MLP neurons of a small language model. Each row is named by its layer, matrix (up: input weights) and neuron, and shows model dimensions 0-127. Each number is 128 + 24 x the weight over its row's rms, rounded and kept within 0 to 255. Numbers have three digits each.
A block is one neuron, or neurons of one layer that tend to fire together. Before each block is what it responds to, as a language model described it from the Wikipedia text at the highest values.

Description: Wiki heading equals signs
L3.up91:105153141122096125096129113124095110129113116117193065129139138117060133100156140138150136137134095102104119108140113112125119107118097093138084144135132150104145150148163168154167158153133146111098136133158160102148094133134140147120107132165120122087114139124119120111144147104141144161179156151100156155121155146134134096173149155130133158134096111106133105137122163159129113093058
L3.up295:145118138099156088146094105101104130128123072174137114157130145132122131103105135142112121147143138092121114123108155134112115126070122138157097130093112161115124124109124142167100123137089191167126127145124096133115154167141103107130121188180127134139172094157141129168139141150092125110121116111100127087165136121157096122136113103135178066092104122145100156154133187180138164143128
L3.up436:093149127156146134124088119138090107102130146105141129123157130142114112084135074160135119111128113117102103132127123157163161099097133099179152111141101153145145124104147182180114112143094137125122128066148111089160073122088111107110141171110158105147103154100167130116135095177136134142134111101099156164138141141149099123126141162152132119129092127122130134094128126108137114122106
L3.up752:120088103126146092098119137143081144137111098143120139103146135122103122103136135107148127143139137073090134131120126129102125113110078143163146156103113162108143113135114125155129116137123121167108182088151155141107140152127150105092105134141162116143118118124139105116154160118166135139149154130092160149150149153109130128142171145102143136116101132130140162142110141141192169139105

Description: Section-heading closing equals
L3.up136:120150139131156114102146133115134115100116109156114159156156120103136129128139148179114070126121116117118095162152121144123146151174110143091104164090113124172194106113112142143114125147120140135088095117094136085122114116097172160139124143156116102118156109133125105115134148135116128136142133102106099140153168104124112124120101128128093194116181135150155130116154121135093122127143
L3.up363:117113155115161138089143125131135104136115127106162071126106095122088106118139099184097117126127119082129121137153151127154147127104134098135155139119146153129141151107121156142129078138081133128131128098148112086116134143127139123134122147118111090190125114147138109139098107068110114137116106153140123150098131146121147105136141152119149142090106096087140097152132138126122165113093
L3.up612:151127104121139100089128101101112130134096109126151123118147131136141133120160142131130146160145101155115188115132134143105144100117113116171101173133129108126168095108143146125141107133125184167120168108113116151122174121093154143142120138144151122116144119143130102063139190125123161129103099120115108122150144143157137144176117132127108150134115128090161127154161148131122106139122
L3.up677:132094139103086105130074137120101140150118166186114161128140131119106113113123106123164118113113116119136104108105133138091089167142110154148162187097165101156133131136132136146115107132126148102103143132135113133136114133139141116126099136162169134150126165157154132107109167143119140112163165123155091168139131142145155108138101166140142106108078116140133134166106153110192113086098

Description: Award and chart title pieces
L4.up39:153099115152151096154150133126128144129164068132140089116125099129138131135142164139107132168136146127101186127098092160120104166067090136122107136144155159137124155138139131141113179126124076135106141136121143132105134129130129178119116126105130118094177140103131097161151127127093089132118172121091122136164114125107142107133099173135136129149090144105158109137107092127158179113134
L4.up60:128130091118160150055117087164156158120145145152126135131131106162108110146168105141164170155150155088134131127145146170145159129152113121177093107129104105144135124105115144124102121110125095128165140159157116165111128144135088146109129137096149163095119128159129135154090124095131092175131140129102113094115134137113122143151129124127118152125087112112070146168136160139131093141129
L4.up82:133114142165139149082132127113084098123139156139096136147124091167107167106116106126118111114133152137071189129114139119175150103127101130138148146111065114159143146121124128123161109132094120166083167137142152100099167136149106111131125089108150146139110103150151123156166111108105131155104077128106101115122120115163123138109115118148064152119112108146096176146158111096118115158097
L4.up327:123107144110138137125119085114145084142147165146116124212104150112117163104192120116083134146103144124107151102094155152173149117104108144122130115111145156134165153109112138129120177158117111140144095128129145102110102154114121122110116145128121104129130162138169083147124135128081120136102116151147113119128085124152141151110114106113107154101138112136095144160110138094148150104096
L4.up423:135152116153140148113110090127148153113117109132153126131130105139111130110159120061124112152120140131100150200118138079168122115112126111086106099129160142176140125150140198086125097165115148137097141158130138115134194159152158145134137161108130126084130109118129096130131170110175136129158130130102140147154141134141132133108073140166154144112104164130116109120144107106119141148157
L4.up427:155128117099119101122164102142133104090124113140098141148117122119126142109141083161120099075135132136114152169082130126118176105144148104131137111135101101146146119102137151112151137193112103111128150164126154062089133105133155100100163142123175124137131111151134156141108162061112125113094139107175101138128140116134100112103134096114109141082159156115151160103098107082141123111147
L4.up432:090096111153134082172123080114106168097125120142132114179145127175151139104125137091145135151134109167078124110126104135117102167085123130114129177153142150130162085150150144111109120121134155113121120137173118126117075099163121142119116157120114108088140133145119149115121144143104128121138108088084062152148070118142133130162137172117096114113108130092126137148113129130141152080131
L4.up458:157128162109150151122128096156149134088169137138150136124147109129098146081145145129097099101164115112174098135139144062171149122099108140130106081110100129097133185091093115150138153085127136184104144152130182107101158132126107143148102137160119144137146102169140126107172094147125125122121124136130135121110120094142164146121128111126071074114118068118109118148092130130166151117159
L4.up526:146125117116139120107135136165157113146135123137119166138141162149108121091106145108138132124130075168107123123145125128107110080109112154123144161172112188154135103111099140144155138157152126109142100143152142114107102135114091086108147169101121093150105126152160115108129174126125126109071121113125101118114090107138108175152120126144133154149101149149088145114143164124093104126095
L4.up586:091131121153118136118106101147130082114113140167079148155124107172136105145153160103115151134160140149125134121115123165149131154092094123157154123090040095130121155111110112168114106133104144150123136148117095109145168086098147129164116140155115135131173125105122122131145131122067129120127149131093124120124119146191101112152100126125120136135148119114102184170143126123160149146124
L4.up659:096141168094158168115113084174161135100087119140119089140130139152156107084138101120084138100163120122129103169119134155134127120156116108139125139117103117127118151147150117101088145109091095139092158158137174125113159118115107111133093122129174138136129155159123115123154134110166110124113113166134056151118101145138147106113103133104136150158153139131123075132148120140115112142077
L4.up718:108128102141197187132167114140178123122162137130155129126125064130106126090141102121130105146117140124101125138117140102156142136142159090132128146122115107138096136121095119136133139144102103129132147143141147129152136125154110162121115136135153087148147112120091122132125158122104123168122130120065091153176103085123104163104139161093095121108112090136103124097123117107110143133097
L4.up879:152153142125129123108066127131132098113145153104073135151139139118136101163098103130094135111113115164139151095070132102140149124080153124164095145139100149117140153117134100122141118158104145116085099108137116117126145096143157149167112143134179136086122149112154090136156135149157113123136105112147122119145151143138112113152122150139127122125128123146142198166135123101142136134162
L4.up883:126101161131134126125112162101104096120148124129133120129154097134121108109147139104148133086162142097119130075134151133165150124071102131137149155091118144136129101110124139113124131123128132127100109094140131096173114145129119132090134123156162126120149123133137131121153171152103144161110130121121144125135099126141158134140110154105109106112138123096104130149181119115106185144147
L4.up937:135121156184177101132145139143120125160132112185119122116137143143134118155103142103103128132130112098107164133160132101135087163121143127076164127140115127172080152079134154183088128140120138165130113136105154137121126144131079156134123089167129111123158103161180115108148170096091150153136120124109094088137111129150106145116124111121097130127089171120112124118118084137147095142120
L4.up940:151109111162128123135124156106070143124116132106093089140115130153123141113138131110119092125134112155107132130149101167145139110156135153094155127111118110148160111090129116106151167089099096148136123138164098163118127100177212147170083131117085165157154136130131140142145129134117119116143107097131120114154102132157117162082120116132087147150139133137119121175156151161100131104143

Description: Closing heading equals signs
L2.up517:157148114105146108113122105126124149113096124123155122144178133099113164144160115148132131094103106119109136145104105131115095165160123195137160136139117096132117143110084106132117120115140109159123148062108142123098135126119107091127133105143115196103128124132124106179111141101152175139106077079131180169175140143103140145128120165144140134165120140149126134078144148139145079140113

Description: Negation contractions and titles
L3.up289:107154137122133164137116115107162127094174124132134136128117119153133144121154150123089082137120139124140131134145144119100087182121142136096166128113076135148093139083124136112121173148128122129117128110164139078129153125152139116094141141128131104156097136133126133148120144132126120122091173163138101132080152083139094105072108113139140153159121094082104162170137146097108147087152
L3.up691:117103088190118141108099151093131129162130127140132125162148110138138109165156136175143140119120125128081098173117130101151089153093156145108154106139089130122129127108154141086141093199111118122102132114098136139121139106128167116101152128105164123135101143087128117108147095099167140139073178146130124117108126073100078176108133105126126128154123120105129167103098128150096137121116
L3.up778:123150178167165145120111139094131140113088139099115137130150166118094134134113113110126128142161132117131124140089102133137113102088136151130119098130106130144149170090160120112149142145125147149146147164177112159128122137128085113165137174107108127128126144142087157123092131111138094131126138112140079137124151119130125118075120097147129132130138126133139187131167112136132109138108
L3.up842:157104125119168122114139142147116097107118153165138162166103111146140140152132139151157068138125138100157114122072147079167145108090103129115145151110092147158121099082089116130091173110148136175105163153142122109133156089121096140096113144123139159147106142105153158084141085150118126142145129149151135149127098079166127129102086151123117135150150087128069156146132119106119146099132

Description: Mid-phrase joining tokens
L4.up17:115125089125147169134101117150174090145107100129097120152138178114140137140116105120122119165130137118114096123118120124117118131074142159123178097161091094116128128086141122109133103115091128147118156133101125163156118167163095126152111121146095165096110163123137144093114119160090136113133141123119140148124117111102106090133114178152164168162152113116151108142124165120128118112102
L4.up38:084146141177148162127136165099146144114115133135147113140081145152136141113118152149139094149105117168103147107120124105096118140138134084147116101175123141132172090105150136150125107131104131081089167128137115168166154163100099101115145112121138151152150156122108162140074121167121095140162119141106139115102152142134130143141121144122149111156166088134160142104134194109142150121117
L4.up178:076119077125132156186115081119133133117105076148126119150142114144157101148155133108138106148104116111138100149072167151155095127131159108112157140146124178130138145103125166198125123135173117158139112175184119106124103148156099108130113151036123144102127126110088116092119087117117153149120142116084157140148159140121097134150102144135174132147151131131140143130108114097126146124126
L4.up258:111113129114124092138131086168097132107124105120095144157171092127104124129119128114128134146105147112086064148103131141100135155133063125153105152123097127127145126140166160123131137147171149098092134109126111115126118119158127127165123127128127124117084144102136113088135121146152139156120168108130188124144175134080100137167175168095122142145111102093111078115150146135147132090112
L4.up312:113097096114127101151139121184155141100145096154100139154116180120152148139162096146183148116108131123128130177129094114120115123183143109066167125099166107106179077143118099133115099155104117124114106125127132133119089152082115110121141159128151185146130142133159146143139107129118167111142131091096094106131140119109107162161135142147170117154080115137122095144149127129043120099112
L4.up448:075136153203090122142123154148120146135157119096123137108090112147110177156128120149130109157104140093109110116087131105098161110136090099119103101158138149133104096138127103151098111138087097141092145156141178107126128154152109144179117141153120165142141143124125114133135101162129118149102103118168127142148150153167150150160161124121151116140171121133060128164094113136116172172119
L4.up549:145118143100142158123108162163115119163110086118117131151105151148068074125120093128160105099149167068136094161149157148115135127114076138131106154146136128094109120128108151113133121137141142133132142134149121123125098135115122149143126191109141115128133148135169141138139091122126168123150128089137157107155160130115073136114115188129150144123108126145092138145103127127136122157143
L4.up596:162114125113112112152134155156163148119101133076109122130117143110111120135152112187136153164110111115106156158108178110094132092113148161085098121103128119173092138141121133146133104114121115124140154117140141150147105163127142173156112154144134123112107133165129133119159093094154138145083116134158115134143084092124134086150103136153144111152157134158135125148069149112103108139122
L4.up693:108104119119163113148135101126099166149097114099163158122141100128136106152137133115109121136132112099103135109138161117147127124081104163158161108148091149142122142128137133124108160151151135123110090122131153092160099150125145123175101083128151126111106151150124134129114060135105156160171107093107156115131146173122142149115182166131112103092114132075107112104170124167165116100050
L4.up720:105120125119136097190135142126165166099125098179122111131101111156148134101168132091120148165152102105047102133128155126151104115118174144108120106157075145093129135134111082123130175140131112126109127127105119108151098109155112151150138149124193139143141108108094154153125154083149129134150134112125115113127107145133141144132135144123127158138204139110095147110105143133143134117156
L4.up725:148103109085160107112133121159137146130128133123158127169090176102116110100127104142166096137107103091137097155098129101127120151148115134081129145151173186132168122116117118141154097106127145122142099162143141133129135130098147133127172109185141151107093146072164115080164097175084163099136083140129091090140112086121128136142139128147146122089121149099111145151133112138134135131144
L4.up734:096115154156151147143112157149156135119126127096113137162106116174113125112123067159110151139165133156109173155120134128076123146111129130150100106163102151110117155120144111133161096129094159091094147127148132121143126166147143156135115135087148126109140115124151146059107111135102123160142115134155150121114143097119119152086162104128151150146142115119162114084122145123132100115111
L4.up785:114121131133120112104168122137082126104096161126145102078104131136118148113127094099151153103135151152106135113134122140097141128161129170091118126099116118155159154125123129107126039128104160168112144131133134142154130125080111142174098131150111125143117151122128114098159140091123139091101135133139103154112115075131117132117139153145136143159159130127111147116139123139134086127130
L4.up913:131116118134154090131125142106135174105113106133144153133059136108112178096148084094145127136130134107119101136155186114116137140135140145122110096154122156107125136104116156143166128147117129138136157173150132104162123171117078133136105107139139147108163159160106172102129125090139127161116121122162153140122157106121116144114081103112186108101140097098175147102134181095114119047061
L4.up927:112127161133111144149148103139173157145082119100090168128126143098116123118132111133125148173113146150087112097138115134116185105155124121122097129151130127135126142080124088138115120134109117125151077083146117096112129136163075140168153178127126130127131151119080155079136126111124140181101120130132124153137105124146117132140108135179150101126145098122078135143125120115123135128122
L4.up1013:123098170079140156107148142111108108168106172134077116136147126121150123174107126139131136116139106116101102129147146146121174146087088067114134097109097143138139129109155129141168136144109147148148134178122156126155146146102111138148100106165132127144163135127103155163154151091104112138133136141158155127124090131146117127145117136169110118127098123113151162143127153109166097138126

Description: Agent-noun word endings
L2.up1004:134108108142120118110082116131118100092122095111145118108132181162110102094163158121114119133098135168102150123150107105124151204097132113112100132094136115160172143114113160157102120116134123155131155131176116184115112101115159137180151166151177160119171152086121134142098094144138113085117123113118102137121135091104108112128123147143099117104111111138140125150095167121142087098109

Description: Heading closing equals
L4.up35:112122168116107112100130115164136097088097141135085120106110158138107161160123123177093148165102127116151130095130119155105148134124100122172129100115120109117138077112150158117120097174135154095158120085179150147110167137131143096122143151139128164148140111165131124116117162130095110132103152084184132140104122121124117102137147151144126167088131148141119130112123159116129100089155
L4.up142:063196136109142122167106100111137113126089105127082134173095134111118130173134105185118070134102097134123141092120121125124137114161105108125138135131106146163163114110116122176149129149125125118144161166147094101113141105116163126100107110138128118152145142132123109147125149092106168147112145163129133132091144141108189092160116176142139112112153150150134126156113138128127134136113
L4.up160:151111104167141073085149108136099102118135084119082130135149140138099157149122094134127155170107099130155128160155129139082102093136105131138113184161160116148111176146087148146170105102070110145106151110120116152130169164133130124124149155150124128134178108106154138145113116113124127163151078102145136179141137151129099104107103169124093153103165143135121129129147139145106136134168
L4.up226:142084122136127117126119126121147091116127082148149133137131106099134125130143143120179092097136095104122099123146159153120131118130104107136154079126180131159111118079124163118129145129124122189093110153140119108135143129098123161190163138145116150158147120101118115175092120128080125137148117100085099126073110142075129181127157169129139095155117116143140130136141110129115118117115
L4.up263:131110125094120147157149139092125133088107159155131162173132100135126140115158117161127129118118106131114117102115118095104132088104128136148132122113126145136125148097101146143125125109134149145109138144106148132117109097142116162098138102124110125149119171133126043131131134112112153164150141133116101120126142089160141153078105153141136112130101101108144155145098130123103201131150
L4.up276:172138102092091123139139103147135109100142122109122149138120109105147091117169141119130107119142142176176078157163119150148109109164136105110143143125160123105136127108106159135113133116147136160117097125149171116106128136138119175139142128118180120136081153153175081117112086156119122135130131172107125104121147105112123117132132119102106151092104133152113135147109113119163119138131
L4.up357:156127131115133090133080091159163129107141107128119115146108101149137144148143111136160106146119132143138124145105159111111154071116122105119182143112141179137154120124122168122097111142092109129136135123119136124137120128155098115147124137130113142131114145098116216120107148143147125141140088081126118132098112161086144143142116135142106104106148117063161093104118109091146122099130
L4.up527:100119083063154158121115119158131107137094091114133114120094127079139146160141161090105140136119105128134122183194144121073095087098143124143129165138149117141126157112123123111111122133128119120108144147136162085143147145102143119154120113135167116141086103143143123114162128132178121175124129122164114084112152123126112160162123145121154111173147145148080070116149099111136178145137
L4.up612:135093116086131172118110108128121116139138124117127076172143106108112146137124060144155153138176077145138094107122149135090099185078146083168164133166133135148135137128135130184144123127112171137113107099145143089126158145120119146116134101149149132115118095160069093158141139102119082144132137147126140103113155152113099108134105149139127135141112145136125153125160145127071113128089
L4.up654:154113105100145091154126136117103096106154078110138146116129103113136143135134144167111157149114151103122116066093118170140155112113123166101088125134126137126126145137121149103168112137094087105111113152091146106105160138146125143129160136194142171133136116141113083113137147129129133116136101131184128124168148121161135130175131164134142088097124087147130104127127143150151118126136
L4.up658:141076155141101104137113104104114157165131144115126129109153128119099092136129130151082141113167081130115101124138108151126081138140178120130098121126105093148163125108101149122141122165131122163123113117133116107133171119130146127127125119166099087102113121129147125122128163118084123098121134118136126149136129171096125093125132091137157122097102193139169131112110110144134132171128
L4.up737:095127088098130082134119105149145153141126067135141162146098118138106108090116148136117141127144108144124085147181114151142110148131144142111132129121142126105102087120080150108151140137106139155128131154154134094158133143157131144139141158156161126147174137134133155128093125144125144192132074064107118122147125118112144135133104106103108171107149123131128114162129103131157149141129
L4.up840:133102127105090136123187109144082145133152132130113126117137095124098134107109179116094103125137163108111140114139153139112108132114119103117116139117172175141110126101188136153147155136157149100103153111139119146109173127104135123135100108121097161148111144117127151116111129117153100146144169104140196123098156121153147132168139163159136122112097125117122137145138076116166086176144
L4.up850:147122110134147130134120119091140121126174105145175123160142127118128152163158070123105120151107140128131165128094125141121137143140145135110138131191108125115124095159096164155156149142118108139160120167146105093109136136094120139135121119112122120102130137127141106134092124100158109150133093097114143163091141107152126117176098177082152115103111136160138086174151169107129093149120
L4.up914:125154146086107123109165134166130127119122115113163142160091089114139131120100117141138090114116147103134155143091161128093149162081160153120113145085093145138135141095113121108129138152153119148120153106102118084115156114116109160126111124127116117098134131194143155134101093128109112112137145169131079176107081100167129142122171115092142104138128150106142137095117102154153170163144
L4.up1003:114112089111163115116166112129150154111099126167109193144082128145107103125123174120099155138129086147173118137115132144159106169159131100154155115131104126173156129091091130143128164087181149161123080154102161131127163149107135146124102182127115136138140100114131096094092121097126120084151119125114148122140153146131147097110142193156160069125130177140177116139120100110148158102103

Description: Words within titles
L2.up484:116115131121135143109153095130135125102139164135106166115146090133127143152141091139105115134140132139131137128065139114145162128109141100150089129110094176162107141130102138102082187108127133149124135124117079099132137125143093093119113072165168122158119138120159143117120085164138153150136122099094087144083100112163107134106102148127108144129133087111077142150112101104135128155130

Description: Person role nouns
L3.up253:145139139157135126101140120112118158160128161099114099168089114163138150070115123124183146127112151136118121095120160079128154135099125129074089084130131146141105117115118129140122121130163153104121149106134142097159140116098136109132155156145148128148123137113086124136129098132147096131107122114115117135113070184163114132093117136139129103110154159119105106188100148107145162140129
L3.up315:144133128143123117097114113136185179184111155132161128125098162152138113088136144062198168091140148108131160132120109090110114133177117151121076112134122127149153128151124135100112121087118166130165105136166085133105127096108119113137126156168115146101123120104136110158128113164135064135164125102161110154129142134140091142115107143077104112117095122140153132148110159078141173143132
L3.up320:141122106109114085094099165138143106160152138071120113128123118178147139137159119131162147114147112171124150163165088110089131131123144141113136118143155133155131122110120159157158103116114119159092115125184136133098147128129141151143147146165165123102129110101099133149163107117111166127089114118106126146137127117148150157074075140139137115108068141136125136139118131122089109125111
L3.up854:146151099126114141081109102122162176149126112120120118130135149122100096116133127111152139135107143170103122155120139058104124132084133142080154088109117115133146126120133122114158107127086147142122161174122105103156132120125130104138148173108168130117148164086101171095095097145135074135149165086123142175136116091130135099103149134158123162137125145139110120112105159121146113161158

Description: Wiki heading equals signs
L2.up767:095142094128146107129080111155159137137097097134121131130111098132152130110119157101116139127148123130108097125138118108097107091135106159134133153130132152135081191149133135149137141136126140156124149110139143103154112133118116109156132112146143124152113151099138135158168080113111128175084124166122129134153108143113112127137139149154092148114102132129129133114149113153146139132132

Description: Person role nouns
L4.up70:134120167101111117128162139144102098109132120143092108123162123127083142070116110080091150148130124142118117157122136114107092136109104147114100159140117165115158148093101127100119131120135127144116079132156088097119095106127148069105112126170136133160153107161164116123140141127113142150111146149128116119070066126164125111122134147133137142148105107176125122096173135087164124123125
L4.up79:184105118145131170110161123122075123182153114124124141110090141123124129131145118104130090126133144147131111128133106129144144145145151138050091162111103117133140116156093141066126123160157141158098134126117119123105116126126113115139139146130116154117169104123134115113156161132129144151126116087127115149157130162139101155113111121094090116119102148142123109098126147117129134162134
L4.up137:117127127137125076120097155141128115115092136168133163089112107104130139109168159098141129101120049124085134086138142121145119122109078132107155157160126127168133176101072135155111147113131123107156105130135083123135086133086081155138162110136126120106146116097122132134081100101154095183140132134137134112105077148159143152127154161142143137112086131172143105113134165099090143102131
L4.up265:103132131133154137108119155131164198139138107123099098084109107126083150107111089121129115143133144145095126120081116096164161140114144145089124113152141181110140111132136145119141131159129104151100117166128134129173163122108106091175150131139092144134140167112170105132170118135145118113129127057130104138141114129132086137111108167088124132153109166140120123149143141112094123128148
L4.up329:146091063157124078119102122130110135163140114100083139117121130172146151082133140115134122118178155153126116150133122100118143101113165160099105120150132111164158126122091170121109146131114127120099113161125104136118072127119116097115152159116092130146126142116139096096135116109119118149089129098140129141143099129151107159092143143165136138129086110153108131112095168127131114147137
L4.up462:129111112137127104134094126119096104166120162108119115141131120183143138085119125124177126118146132180094120151086129090160144083117122124119138097146143146110143127083137135130112164128146143172124049127172113141135144100121072144145161097153182154099161163111138133103141106120107139117152120121131129112131123137127138102067089156152098164094109081117120137137127110105112176141117
L4.up465:129122133122137137084122087158107126179097144159115110145132148132167129132093132114126135113131103144092106154076114107109149145181119154135181111121101160084138115118094060100130163155124082054161157124150129105149125149158110112113143104162116147081118162126126128116096121111117138146136126101116151155176119123119142151100156112163106074121128134165090160102138133109091121142099
L4.up487:094130135096124116107095134138144126127110118173141109110099106097170128115148131141106147136152140125141136113080117137146109128068127163109076107125103142148125128113103172171089157131086136144133126106171148112120113113127157139128143174126142141118135165112148096129108100167071155178131093148130115116108134145186111117119122164128116103156097138145119133150135133154106108135134
L4.up585:134086112157110132147101143143118096111122148147157121127143141101161135158153160116091134131163110125120100132127091091141126120186094126137116120130089153142156102148129126119189094114115107141140113147158103123114148111122121118134201136150138141098144093089117132170157084134128117129113088099115146124117142123115128111085088150149144144145131135127144121118121162091125154147109
L4.up610:115114119136133097130139081081092124129139109060113124151111080123117146126143105124125144067102127119133098131087142089129121137114107130099104142173111124148144104131155169135168120118165110126084137152144148122080079123111154167137097126144129141137160131140123118109117097128135126110114128137121122116100100161151101154125127115166118162139096135166127143139106155141115106133090
L4.up716:160089149151124105101150118058124120109147105175139117088112085155126125133092122136107139105171114130103085145105099148136136137139141140129113157131120140125139141110109140088122164197144140145111118123136091154093096114111101101161131140172120177112137132122169126122169145122137171156110104130100094098140120188138124121097089108132098143160090144140122110171155162111090130145159
L4.up845:152162102164141131116151158132161142134155120118130143108086115143172162144135171115129140108167112107077111078096069102107134074123136172086130164124143155084108171108126084137102129124147159112139111146158114120146147097150129158155104088107129168101171096107113121155176174134173128145163122100124108151166169127114115095086121092135151151154143140077119139167138127112146157133097
L4.up951:113120151152123113124126122105149149118151122161145173130126117131167049154124144110146119116134108137142069118132137122133142134155098169122112134108165136127118142137121178071128154149133113107149119117136136113097127124128141143148098129128132162124144170092091083111185078134114132063122132135092143080130138091170129111115125121092152124142102115147135081153120102163134158100160
L4.up966:144109131098103112134183123170179131112151167104074155132094065104121163085136123165122139108099114174112151131140125120152136134103139126111126147166130183142101131186122126089122130150140110130115128135114108090089082144143179134137141138191130122146134115142122121102143113142118136136161167142126088091154121146122119122087117097128153116151130130145132109157177152148156127124147
L4.up1012:116126145152134103135088147127151126190165130100127134118124147137158131116102135171137100112124111127088133143104150146135126160172129108115119161129109119134142138107162156159114114136147127139082118115151079134134141096107086111153132069130105156144169133121127109111101094147150125108108128131111100085116109056115143139144108130144150103113171131130150102130113145107120081122146
L4.up1018:119119135126096107114119138099136151152162136122121124128134091157162159142112133135144091114179116164132109155100145154121147139156138146127112146168145148080132120096156137089107125154089138169127106168159113145097164112156121117123130081092139126127159141134135156152139151186125095096118119146115137122128128082130127116115118117105137129149127085125135141133131117099175087093136